MLP neurons of a small language model. Each row is named by its layer, matrix (up: input weights; down: output weights) and neuron, and shows model dimensions 16-143. Each number is 128 + 32 x the weight over its row's rms, rounded and kept within 0 to 255. Numbers have three digits each.
After each neuron's rows, "fires before" lists the tokens most often just after its 100 highest values on Wikipedia text that the model never trained on; "fires on" lists the tokens most often at its 100 highest values on Wikipedia text that the model never trained on.

L5.up310:128172116133079129110149120142123117143175127117158130142147109109091158150068128071126155166068108158157150162108093134162149142070149114199050143118087131120151137180132131119118160133169125174104089172110140098143162122165087093074137072136139176111100121057100217097178157143170101117108166142084156115201101137112105178134153110127136159121087141120107087161116095184217215135116
L5.down310:123106121121172157173207077134101110120095152119150167132115151151192086134118138133138148148136157127114067153117150138072163118147116133094107136154140104089153079146163090093190082175106170120111152071091137152127150134158080116122100134123056194126155083138157054099106100160152140173134127160126093111122119078163086095186107196063135128121098160151202101093140162094148086102113
fires before: "|"
fires on: "  "

L9.up570:124109132180141136173116120067125051122087088184099118152083169125133126121133140147082162123128084177128171145132121121126098109178154127130108192146121088149130139113154077107093165146073202103072115089115165110133167158154113131153140159113108141090165132095139224122104141143165117129166115172119125073143134131104145141109154132072146123121128136119165151186154199165065189106076
L9.down570:118149095162072121110150129192101104144115114132117128131110086147075118138100143140140115143132044142111137125048116113162105152170152151137097118097149132158189177142139112154135126139104149188132164149090069155085104136106145140094111129106087109169119130104110113180153149124120140181099112052091138142135154116128093114124195090203071133153172127111091111167094104137106106117151
fires before: "=", " was"
fires on: "=", " =", "He", " |", " ass"

L12.up130:119136107110156102142187085038130173141121112178107178157126104110129110119125165085110107077126103165129139127104131083167120141111110058194112129193096086142076109108113079146146149167102168135105098117140120118132150124130069120121122139193174148178129101119164147144174119123169135169113119122129143113130141148095133056133136164159163097157096198119129128121095096143141117111124
L12.down130:136110169115124106117109134085165100148074100116133129169161109088162119177181138086132128141135173112142094114163125155161131146184195116106149150086145092102170061150095123144081150142132149131107147110083154255128166129128081130077125102125097086172072096109164088127118133144155114146163115149163086134128120121157161060099135133076116131087158138111143123112158085138073096126129
fires before: "\"", "\n\n", " The", " He", " It"
fires on: "."

L9.up101:181154182114125081131129152114110095133156111176146105147090220120135164148138179154128121073122165093116128105122157151118080126138121125137121171112147103138102117065084072105165100141091141082151127084136144109121054125123142170110161153119143075154123152137179144122147107128163156167134122152174058115109142163172155044137121137151151181094119086131114144088080125108108117123099
L9.down101:081121104129081168197123108154161130124160146096111122127158128079140110197179079028114115160165106146122142104098119130120141054160118144172108150118135163136138059199143113099153117137153147182197137126135129117155124139156073125139103099081040142142109138190118137110174174133100127144116140142116166072140098116089110152168178095166097131163116109119109148109155130124145184106077
fires before: "=", " |", "\n\n", " state", "\n"
fires on: "=", ".", " Australian"

L16.up336:098161126136095131122028089138126096157089130109143097187155149164126160117138157102119146140151073079178159149119139072141081137175107186142151183171102093165070181170155118122103116153133181199133147138117138129130064155105131138195087158132222101110080128123122152138146131092192147127114099098104122098116119135143110095076109131122143142072071129127142090114106128136131130128058
L16.down336:115161100156061147157151119083078117214103121173089078146159112162117090165128143105137144060154116110138094137120167147095074107150089127083106106151131090115135128122120153113096126154128153124113073126129155225171164107130160135119139188138140142116121149132166134141117095066168106113115145201140146219123075086062147162178113110106153116122144138155120123138070105138138110148156
fires before: "=", "."
fires on: "=", " =", " an"

L12.up283:165128118145133154113120144122113121173141140113118101146148105134110139139089163098148089154154094167164141144107123158139131163111110148144107109131133079182123091112138057188145113127126104131096125122135107111110150128109124142126136086110161104171086171086169101196150117157139078183124116118126129134174133150109102124093162062207099166090152116175077070160129094225136113098104
L12.down283:122114109173126143162109137116080145104162137141114141113129106065134128124135111096102200172119142090102129113151061124130111165081116195136109097146120144090164175131137121192117142083166149120110126128170229158181102075147192124130087172129177107100104045143096091118146164103129103152221115126151084138150143100193086167115127147118100099122133160104126160065098195149141116117152
fires before: "="
fires on: "="

L14.up657:140133135150103131089094131105062098110088121109116116122184203094099177157115169112087155086114180089116168138222142090132121144152118146151138180176107125149125123060113096167131098114141158122150103092135153098106096119168184111096177133102136081090094129121196177133135128132142159149183138104120100140149136152173135123100091098174202174113117117135143160127151154148107115097103
L14.down657:103172169112115123164140134072209114176148104125174077153109091159063157139115103115084139101121130129150143123138146131081147102137103130157120182112094117167183142109145104128062091124148083102146041103122074161142164147145108150118105120170186124106121156145128141120124139130172086120181108127159174158084166179067119089091138114139109119075149159121053137148155074131162146129143
fires before: "=", "\n\n", ".", "00", ",", "30"
fires on: " =", ":", "=", " |", " v", " 1"

L12.up257:218136130149181082131144148151073171139155161160074094120118123182039145143115102116130111149124056130115157126091147133168135062164137077186142177117092110064192160071164068173114137150122189104153178103065163109139146171148123087087072087158128112162107102113106168194134126137136114138153119133086144074125133137126120180131124171193116137095133124189115122144144139179056125168110
L12.down257:138092127077138101207161089138168129109083113115163113120103129132131126135142134131166085120109139135119121127134176105134126131134127090127124122131237097096076151178171148086058144086066147144122086099137148151166122103150131154123195095129159193162106105108127142130146084057156092085137093150143095053134123106129144085141131125083167127142167159142152067132098136108141156153130
fires before: "-", "  ", "|"
fires on: "|", "-", "\n"

L11.up283:133149081154094128120105118117082155174131163179137179175140100106103148200132057104131113067120140120109175127085099146130104123182086109166125166148081109169146123128121094197125144132148138162126067144142120096089144180130115125070160091051139106071128183124136162130139137139147126125095158142091170161157136164166092160152105179136133144167137122127112119138138154216106130156122
L11.down283:104160107133104114167153092161080173065147129105109105141089119145107071162166101128131136081117121130125133164140108109172186165086126129144160126073180197161104103131134165138084202114139131145112096169077104091104131180124147133135046157137134149115154066163061130154149168179095099141104115155113111120053132161126088148120151112133076140113143145139134098104104151044150120149084
fires before: " |", "\n"
fires on: ")", " |", " m", " season", " Season"

L9.up736:185131139162119110153136075092174086163138136119157123136103142133121170130098091108127159106099135125129186159071145115205152115144154142185107153163099140089176093158158127116144033150104119128142144112131144104172113152175145098132036099171130196143105115067105135093134161147168161117129140182122129076151121122109151180116104145133170083147104138112143108130091126135174173128084
L9.down736:109132216068195128135159152123155131183140182138150158132133096082125098152119067117124062104160150144155128140128134066082124102126099100083093091157099144087108157099178182116110063115098103108129166083116106097123181148161127122140158094108175119166122121067150169122132123137099111112087089178144114126114126137128113145197104177172160100143099109086144052113056079183158073144133
fires before: " |", ".", ";", " of", " and", ","
fires on: "s", "%", " 3", " 2", " 4", " 1"

L16.up616:166138102136167117106078134101104125196064107155116048183121147168090165142092152150129158125094069137155116137140088122143099102106119159122069149118143079143148105147154124154162104128073215088111161123091134149104121133147096112162091065137196151147107128156147122197183158102150127116148114145136073102171157146138082181061085196115090139114105162127161071090073105160108133060110
L16.down616:118147092118164137133132120092144102144104127166119152146070142153123158142109125123131143128112143130145126115120131124121111136131099143143154154154155067113108132127104112164142135125101164125096132104102136255119132129156139135131121125107177111144129122255128121154144153153116136125131120155122077098136138148101130152107092176101145093116090137132147097120127113152116123142116
fires before: "="
fires on: "="

L12.up564:113144137122146117125159112159122137157094082125117142099153123113083169142149107182077110069213183162114121136127106163139093118116103213160122124152094102100131127107137116136113163138083167080106138131116083091132075121131127113176124167125125049104139149156172130123178119135135109149141125111104120064100132120156196125127118138184048103165132128213086124118152130165060135086136
L12.down564:121134098102159157143135116070134122124136165133127134181095130144139070122076159120139178124071083139107157158096117062169124154125157080112123143102150139157085134149164125143167126151143139120159167163101186124164195107114160118139120044125153196163099134106086131121119128129137133085138100134110189123172114153036071140148118055107161121116139155022153129117112131124137112106154
fires before: "|", ":", " |"
fires on: "  ", "s", " Win", "-"

L9.up478:069147096139107190141155145099116153165129038137147060118082147158076142129121197103098184096118079115138145145171123171121122099140078159165121075118130126113123087108164103095113160123071145097165063110129176123132092173172109107198148114122152129172057148132108146123162158126145089152114074151112118135128144160123170126097137130095140161166094134142139108132148053090076121160193
L9.down478:149152191159102127117094065078136096179161096165128130068142151116149094129080128131128165124093073098117096116175155125106106134128180164092102161132153091137130204115118146070136165145167169112151086158110145154080108083096098071126143099171115167128159116181149135155095122143135124088152137113101148086117105172110166152169079118131074119111150135143177225152135093120118138162104
fires before: ".", " |"
fires on: "1", "3", "0", "4", "9"

L16.up357:105113123123159149171072089084101121147167095164135126145094123097129183149126162168083136097167073114155186128154126159132093183086161152145072209127147085110133212067145109165157140171106198144126100104139153120105120171159144116164157172137149077116156210104080128137130143142193135101148119102128156137136181194145167112131074099121148147187095117125119136078188094163098127132098
L16.down357:099127112153119161142119129147090151113139110121139100155111115152053136143196121130138089117098127094102106146076157129130141127129064190150098169080082111123103086146162100125103066089116101158131106083185031182146104145047158142144115122126122157082084171134125069091144130103137124125130141171122162095113088088186089126113086155125177193132107116127163105201146100154135154100147
fires before: "=", "\n\n"
fires on: " =", "=", ",", " (", ")", " in"

L9.up127:102103133163080100107126152106128111147148062132114105210138133107143136158106148142159145095093149190112145111132150107162088127133122141163145167157105125156104100094188166134128137150103168052121161119121160097166131133199089100128107146148169158148137090087140224176112126169145120159106144147129136157110092132068135166056095126156118178134135149123135136156148134191111147165138
L9.down127:116106067158118068116136120181123093152118168107109135123176085147177143150157119080109158146105192095160135115133133143154168158126170098131157142143099084088115133145143144110091144132109141093136112035143110114088107091143118127129079157122116052129121111093168127123081060184172091131080186121133097143113069116111162085127213073138142171117144200123139104164163118106201122125106
fires before: "\n", "-", " |"
fires on: " |", "|"

L10.up595:101127077137108138128057125059113111194148121140151114182109165156119112183112196113064161113167108128118182156169116150162106142135041125095098129144122084163221148122139114080168113195121147129142143106153107122118158131151119134109152121103159079110085185116132142107142136167165149096161112126147183180085211167174158108125093177082124162181133142130145071105107143155101137063083
L10.down595:160142081143106197177129187123128122118142095156108086108180047121156093126143141088150131104182124119122166064136144136069120126132165123110192162165120118094053066080125128147151137103107180117154119120151199137101124127074146154153111149085095100107122181146091140187090162123095184057135145109200131168112141183041106069132079131124161183184134102134120126115119226127152136146117
fires before: " |", " team", "."
fires on: ")", " League", " the"

L5.up361:142134095167071105106146153180169110166167130135139124131162119101099140160074125116099108131108079149127137144118092147179138140113121172124061118101071115130132172155125107142134196166133151148071064146103131095124151133156072105080139106127133169153103134068139213073173147168174112144145144144077137124156133127119126200116151129085125171182120163130105088105125127163158220171110
L5.down361:112135108106159156154150134121104080106087123128071155149150108184157124148121144117123156136172136107159138169103128107080152138103126138124158166114154120074142113174136079120140088128108140137088171058152159171121135129169008122143137146109095158148145029108121112081150106134150119192123132124160087136134109084110099086110134122139181138128120154139175105064174205158144120150116
fires before: "|", " |", "\n", " +"
fires on: "  ", " |"

L6.up628:116173120120084127119157129116125119123215108099134143142141102152120125193119101081140097121151059237143082111125142118144129118138173123114061163106116134106082087161137097122100172169141161081104111150111134119159146095170116096113167058090131190127144125110115221142124150092118072168150161173105167150122126125079162141156090162125126157124125203117104101218132161085131157130101
L6.down628:099135123071156099140172095103105112199125134095113110139137104166137100164124105112097128143119156092139105140090128151137140118116146124095109178139130130062104062129178200136177159157112101115089091095135122141097065057162082131162101123117106211137082051113145175107086115007153091124138105157209132175093070110143159147122180146145132127137127154125126128201107143079144125135109
fires before: " |", " –", "\n"
fires on: " |", " –"

L16.up69:144068095139136162118116145158149117138106151154065159132104128176050116204121156157116097126100077142078203194097150148148094125118091119170134170135108120180138078103148081141122156082130152144125120122098126088093151138118139098169075131126120094141146112082179149127150145159125126111170118147112104112124204132118110144123133150164114097105175138138123116154107154173079115129090
L16.down69:091143044105165122147183119137129136117117086169155093117096105204153119129116111127171129062091158126113154133119159154098101134082074145119106114094171146091141122114155162134109163111142161184158116141162095086106170133108162119113098126125164171106106080087144122142129136128138156090146099149177113166120117086123103179101151084121111151128111118172159049169062169145142193130113
fires before: "-", " first", " second"
fires on: "-", "|", " –", "\n"

L4.up196:125172082115090131183132161128144109088200131086138108116129101167133127197103128097122098147132061107148126138116097155152141125149157087103047160150118136135055106151129135143148088177156117203113134164118148118116129112195096105073151080074133176125121088086084188144120169136145102132078141142101169125149133171125119100118096151086158160102125128109093103111098157132192189132095
L4.down196:082117061134100132138143103077163035120145127109160124161160119166172144175140130093070127116116112109139093156121123175132127124107124065050129206124120135127068122126140140137116139156138094156132125151118090092136148056163070074125132117102159168149102094048126162109120135095144110106106105178182116179118110122112095099111176143135180145111101186174128125137123196164138190076076
fires before: "\n", "-", " –", " |", " Report"
fires on: " |", "|"

L6.up340:077160107127077132114150184117128121125154091110167118151100102152114131144113122050155140072138082152136136152149137118167146135135188099144106144132097136107089074212166111085042177145155128142079097140132132117137118140166131089085157041143113150103111138101103161128156133089127097149114100161059178156121164154078152094141125140096163138158063129091100072183126163094151192143139
L6.down340:081154142075138137139148162139112123107114147087114078172176080137127083124100090108139121105091119124124109165097128160149124090100164104125110146083126188054104067169122162144167137190147079127123124139153134145159124112155070114122104119149147231096076089118085188077107175045108129142151097176174175149083139141072121151148145127112155096095134166133122129137089143081189139144106
fires before: " |", " –", "\n"
fires on: " |", " –"

L10.up502:168135107138065117134121123157147116181184116118121163132124104190085194149124114174151150118121117126119171113075138132160110045182127140133076225090057076106133082118116098158111176125169130125154099058151126083129123143119114107094104092163161086145121120121164129103143159136167139139128163140120124048132127147070147169133107193161132140114166107135113145182150117132128145087112
L10.down502:099114078095032127196162147079133188166117102181143155118130079133169121164116126128153137042118107107165172083089168180197124143185100138087059192132068114119152128105109172124156164113130145120141101142114128163148124162094097136110140104112124058131120127150122143082104145121147105142064176140106165111089126110114173155140107182122156118183138114138113098145129103162120112146125
fires before: " |", ";", ":", "30", "00"
fires on: ":", "%", " 4", " 5", " 3", " Ret"

L11.up145:110133134200097112103123172078097115176042154115135085121110136099084114099080118170122131176127102164124116087134054157116132227136145129145134202147098089110159158135136150093093122146177199158094109146116132125136095181128124112118113184131113123055156102111141191148115160124120185108124124122128104086195134126149130166046080170186137129147084095137110115116138177160082105133163
L11.down145:156128106100161113155126025172118096165152134085132131114120144145150058181133167128165185136179137143129090161115128110129147138033142150142121101134121153156139090142121118144133150089091094136152117120149160143098120118172127151121154092182163177158142109126153072166169121092160085128156128160154130122135169096143121168171164110135156138119189107112094107061121039164157078082073
fires before: "=", "  ", " the"
fires on: "=", " the", "s", "d", " |"

L6.up309:154124096137136114132109107161114124129190138130132131146145091128109128132123103088146127110104031208160132175156149088145168158126129120193120150190127096139048107102130111110132179160147181096093125132085155106136160116168105107133167123148162154110121099088122158118147097101130027099185085186089153136090128188058133116161141193125140138131074163089118086113133144138168160193122
L6.down309:117112132093142142188158105114140132185124118097100094215193088205155068116120067144116138138135158110152147113128099124089183110088143089089156133111157162117095069096140166128136156182093142115080174144116156169157096126180102112132130141131131145123145133122108204071129123000112084093135115132147159148094114135070162138139138132153168122110078174126107092107120143107134150133123
fires before: " |", "\n", "\n\n", " It", " The"
fires on: " |", "."

L13.up743:143058128140134083127151120124158123079128098103102141117134120178148156167116149159123142127133120086115165148087159127141100125181152134151104122154138099140127115156184145126092171098125180070120116162119168094133164160215077125172115097141141116095142125138183148149183114066106028177149135132139111043096121132093187110132105193174093104120173129176147149086136039135071144136134
L13.down743:075150092129094143162108170080147092122083081121125114145090170119115114141111111140151136124092125099088149091143183201062088095091131144101080143154152139152128116127188196191139058187124120126177099145210137120194143145153104183140174104119093180147128151118153142149119130109120112085175147110135154168129066101106127128090102100076125191134213117115175117168071131135177161124152
fires before: "-", "\n", "."
fires on: "|", "-", " No", " reference"

L16.up40:054146127139137152143121108052196110076113061138117097189169136110145170079124145150127177111148133158098148140179094133123079102105171152157137130162100097143141106101142090171133202154130162154129124107091105114196120100142098111128142151188131151148135109103146175153152125136151102141141101176121131102124104147078124099104152159126136151058096139128096169112146144145140161157092
L16.down40:121178124182100105139074124063147085144191139091139159151159076144152147143128073144163150162084147092121118141147109207126139130136166084159131134157136105119168111157127122178127145152180115110165142115130122060132147088146107102091190182108130144131103088135165080102091040135132103162152157148172142156157131120086137115163076127073129131076130170124110117059153135146119190135100
fires before: "\n", "\n\n"
fires on: "="

L10.up148:102145156117081125156121110125109135141126115131117103187182123149117173150101074089179208124136140126130111145100126181188096102142164135173135148127062104133112110109102150086048146168165147160192109142042156094164095122139138142132081169172154126154156129114166120084217116129141125086081185196126096151084117123066146120130124150196167128118133112138098103126117139187147175132134
L10.down148:103188119109137171193114121118148133121127148119152119096122085145151167129202097147141127114136070083139124134111110111181178137137138106121148136195122087110145107173100141115164136145137137140113138087148174205120155105139121113101191148090081193162133108117126142089055111140149109122154122156137128124096153119120125093108099113116109180109160115097095148128176074126166184115065
fires before: "N", "W", "E", "-", " |", "\n"
fires on: "°", "″", " 978"

L4.up515:131203143128131091115172105114125071090099160160131094131052103167137159132134107107190165054085146107160206086110066141144125098163144127124104169152034073087094155162157088054136142102178152134097067109122199128172099151123092077158085147096124101094163118134110152108124101136156133087075123143088170077107144139097178067147136186175186146127134091127158121140115172140143146112075
L4.down515:117168108081157125148132190171100158093115176118176144073174157147114067119091141120142092130146141156116130171077130170135096124120105165099149107080164194055044136137137099123118153108120077131124169109130127106138087134152092129049147157186134121192128033123142134132141170104053152152128163086121160154129122137186123186184123142151128097108131067106130168148137120102159170105182
fires before: " |", ",", ".", ":", "–"
fires on: " 1", " 0", " 2", " Apps", " F", " I"

L12.up336:161124154172145132140078136141152061174108148146100084105099130084131171132112158088144140102130069130141180136204125132134115188154061106107087140138147111145174157121148074180137130072138114098124120160150145123099154150145128106164107112058144102160109134131100191152128166143166128191141122079085163073182167179151130104094077106153107188116133118084075101144105159164102111109120
L12.down336:153141125141199108119129116087137091089115117055121141114143178197131145114147099156145179097128151112149080136095164136116116132146142149141161121162110098159111189113119131142133146156177078175093148101154184164135143169127143152093149119151150108129134089138110090136165157056121103200166099143122078155113099091123103180123191180086158117121142124158164171100210125085146074128086
fires before: "="
fires on: "=", "s", " |"

L10.up434:142133156115172140118122115141102132129142145160120090138122196113167172084131157104159132035117109104101164138151127109147105156131119154161138155135114093124119159093105146187118068123142103208123095142135129123168120185159068165147165103160186145106066155126127137109111123124164139155134078124118123112097151199113117123024114196069164161067103173111131151069127135167125099154105
L10.down434:062126153114068110143144140132095103154132074164115121154146086128105100090164133128174133116180145068096109086104115211111126154161147140108140097122115094085171132179112181106135189126108130103099122147138128164163168081182188108160130179130115130112135105108091159110140152139110156114140096117123100103131142132081119172210110136143107076157150110152126199148152068145036126128075
fires before: "=", " ="
fires on: "=", " =", " years", " career"

L5.up721:083165107147140096082137132157102123119076134156085151160107137176063206123112177077094166116124127174160149132111112177127093103121130141173114188172114049104178145181150081148140132182132132109136113104150142100119084150199110087102135124121126131165106118110173103111242145134153082134153107201088172119129107131165129161143154118156091149114099114137138140134155068183125154110084
L5.down721:129122154073127154150115187091152079097132097135142140112146044088067131161081138099087134170084146162203118124089123157123100109125151125135082148125108100148092210127141138159117159132127136130103133116138145173170128113163122131124100118162142169106121078129130125076135132182136146122154136144132138103153178109145057128112145205113130126154086119116092187148150089189085133132190
fires before: "|", " |"
fires on: "\n", "  ", "|", " 0", " |", " 1st"

L10.up598:102147131123111121191099093132101123155133116109138078095095142137156131144137102095112180139077153127204214165195133132116107152079100119174058198171124136109099146104110101095149155145145196117086093126158115117105138115160113111140172154169144075095125152136111189093100143120219181072131082115063134096110168199155120118083057115122114141168125161092122133047179150125113115147111
L10.down598:138138145151099143082137196087114146143132141188124205083126101072142137130112134126129173172058110120125129133161149144098096182107142137107128112072120103113127140101151083166057138152144115161152102193148125116099148183089142161101120141059073132116123116119106131112131112153121154095143134077186137138089154134144038108132122138159134173165120129133131132190120127124048101094158
fires before: "=", " the", "."
fires on: " =", ",", " |", "=", " School", " and"

L6.up286:107152104130084115135123157126069140112150088105101144154147114134118127135109088067124109136121119203143142185138150128133128129108186144172018128103116134161112085189097091134118192133174189171092100134131117116139164123178103104113176064131140163115190118115116179094160173096144101129112119129095168130162147182093146091102151162080136146148092183098097081128154160147160177134122
L6.down286:136114142085109130140155129109105130116105148111109115175149118178109114172148159127057101157092128099124113167083121122128107086090121093072122188135131137056100047174152161146154160155130109151132110077154093201135118077137088128098145154118091220142087073156109150043110144054126127133098104162187105139166144089111137132127215153131139090115118164123132136159121112098201138147114
fires before: " |", "\n"
fires on: " |"

L3.up96:172131081195132131105131056134148083158126113144115144138155128119108140148116126104073146128167140156164135163160137185163140125155120139126082149176052085124162169077101087134145152135114190084120158134112133092101130158099149092152111134122177066073136129080153151115131180195158057153186117107053105160126148154144181121135165191136098110150121170135083096160144075155041155205122
L3.down96:158123082198149152130146143106173118106144168129141123133116148139088114121136103140084168118156143068181134170146184143169150076122172121179118149190130085098102129080104080064128148145149163102112179122091192124151137118116099074080113095145142080119113137146134186106176137129107127161143091140106132141190173144147174114114099140068112132101081161100145119084123149131076126150158
fires before: " |", "30", "40", "00"
fires on: ":", " points", " votes", " Votes", " Total", " yards"

L16.up122:131087135124131154097109140140127113135068130130130157141116101155119110158132119132111123128179129160153143137093143184096090118109165106171108146189127023183109136102185046147136143160147163072104158119143114099131140111115142133155132090152109109116163143057151147173161103156153116166164075098080148063165149142151093125108112082150104137086125109210121090163154129138068157133103
L16.down122:153133108177112124158089169149089118145146110161128113089114128144185071072136083111111084144138140129125152138090150111123119114131098158136121135151176145079196111139178123077180155140124160123115104134122135119131138116113184157127115143111109092152130068141112104112099137120158147110145071109145144150127100116173110169169166117131083160092213048149094119115153052112070057174130
fires before: "-", "  ", " The", " 4", " 3"
fires on: "-", "|"

L11.up578:139179116111124117119152138083133131181149131092127135150160112105134145127060144085150136144112058183128139120137116147144128114133160167123128156096077138156118113178185129108151141190090181151163127151129122120204101116097080142124164143171137125148091072111109170072127136055136135124113120171066167128088125144063122168139127178205164150087136183130095095128110109148059104122157
L11.down578:052112085104198117152129140118179134130112164110087133112110132136154043092180071127118065096103130156093136102171148163114094105137140112131128106139122095126119152099079181109167116074074098136173176068124121147137173126107104108134109125102093140109120171132125168123136092144137164101074152152147162152076075147076136167145149119134099178145166141144165062122164150159115151134083
fires before: " |", "\n", "N", " 0"
fires on: " |", "%", " .", "°"

L12.up663:105070106181139138120120079178090189155117117111127154160113123208115132112132204135108116122160037183126098144140160189150121141122171121158120138145134081121149120083178099174134140122149219102163144108110130102104143128123105130099093066149130092128123109095148119167147096136097134209196076186105086064138150130117158117136094087129123134137114130184164065058177125132135130123113
L12.down663:142135071114171101114132136107103127107113064163228165117106155166147116163115146109157102096112108200117123174120171109084114143111141166121131128139150110150144150099140156157125166077035213181123123146146120093116145113168166169120158143149117103094133070086158145112106118102154138115201068119120157094159126144120076115144099135095193168125195144140153077120127117188108128123124
fires before: "-", "  ", "|"
fires on: "-", "|", "\n"

L4.up220:106120092114098142167146140150136128152175098133094080131101160151098160152126140125113130125157081116105141114123124189149116128126187075139102215176138089139143094083112137158182093223108143118126148150111163095138150114151103111076106071148140164154081160088158175187136129144161093170103112164103126117158104123141143180080079174114057173086121088167117129095111097173137152101076
L4.down220:051129108100109106142137146052081098139161127118123159147116107144156106147129081077113137113159072154124093120098144133116137162107120056135118193086082114121165196093095064159094187134141173175148157104111132145136153082185091120092165129170126162175102107120161142141157111079074090101116092184115118102202150118143100140103136103083187143130121119158106120151164180211125143121046
fires before: "-", "|", "\n"
fires on: "|", "-"

L12.up132:092107129131127119140173095151181121141160069095122148135135075165088140189124096164154107136188166193113103115103160151151070109107133138156172177104124090126152108092140123161109168110145170075150171082110123078131103126152083176178097142146122084151127136097195105151140125085117075142148149143107192080110109148112149140152104154162064149123141135188117148185107160087094164174088
L12.down132:121178086141086132178148153072136133092140128170090157117105116129167080182140131113087096147123089110165174131150127120088146172127112154127123125152148154123130099142195123105105050164114164135128115132141200063135144127142128140134097177089121141144126125106130193157144135089153118078164118092156087153179154138143133053095124086114122143127141144162141147109104122150160137130090
fires before: "|", "-", ":"
fires on: "-", "|"

L7.up405:092107149164113092113114124102110122171104161153138072171143191061071177130118207117160124056095086129100141121118101149179076107175156068138117180164141060157133136084170114171130099197142155154131106120144141105145127122157103115111161124141159131110129157114162169165168121155156190121152141173114103090120106143136139074145084137141148222109123084149127131167113143171094198090113
L7.down405:034156133082138140107141121071135102144156139121171106139074109124156133054104082158118107162084070135136146115126123181172120120117133074138104150127143097122072053134158094152083086125131102112098129156113100191126119137166092124084132148110090153119127127148109148109148120114121106206120112140144213130115098123034132087155113124157174174096096118119159098069164131117124160158107
fires before: "=", "\n", "\n\n", "ea"
fires on: "=", " =", " Rel", "Rel"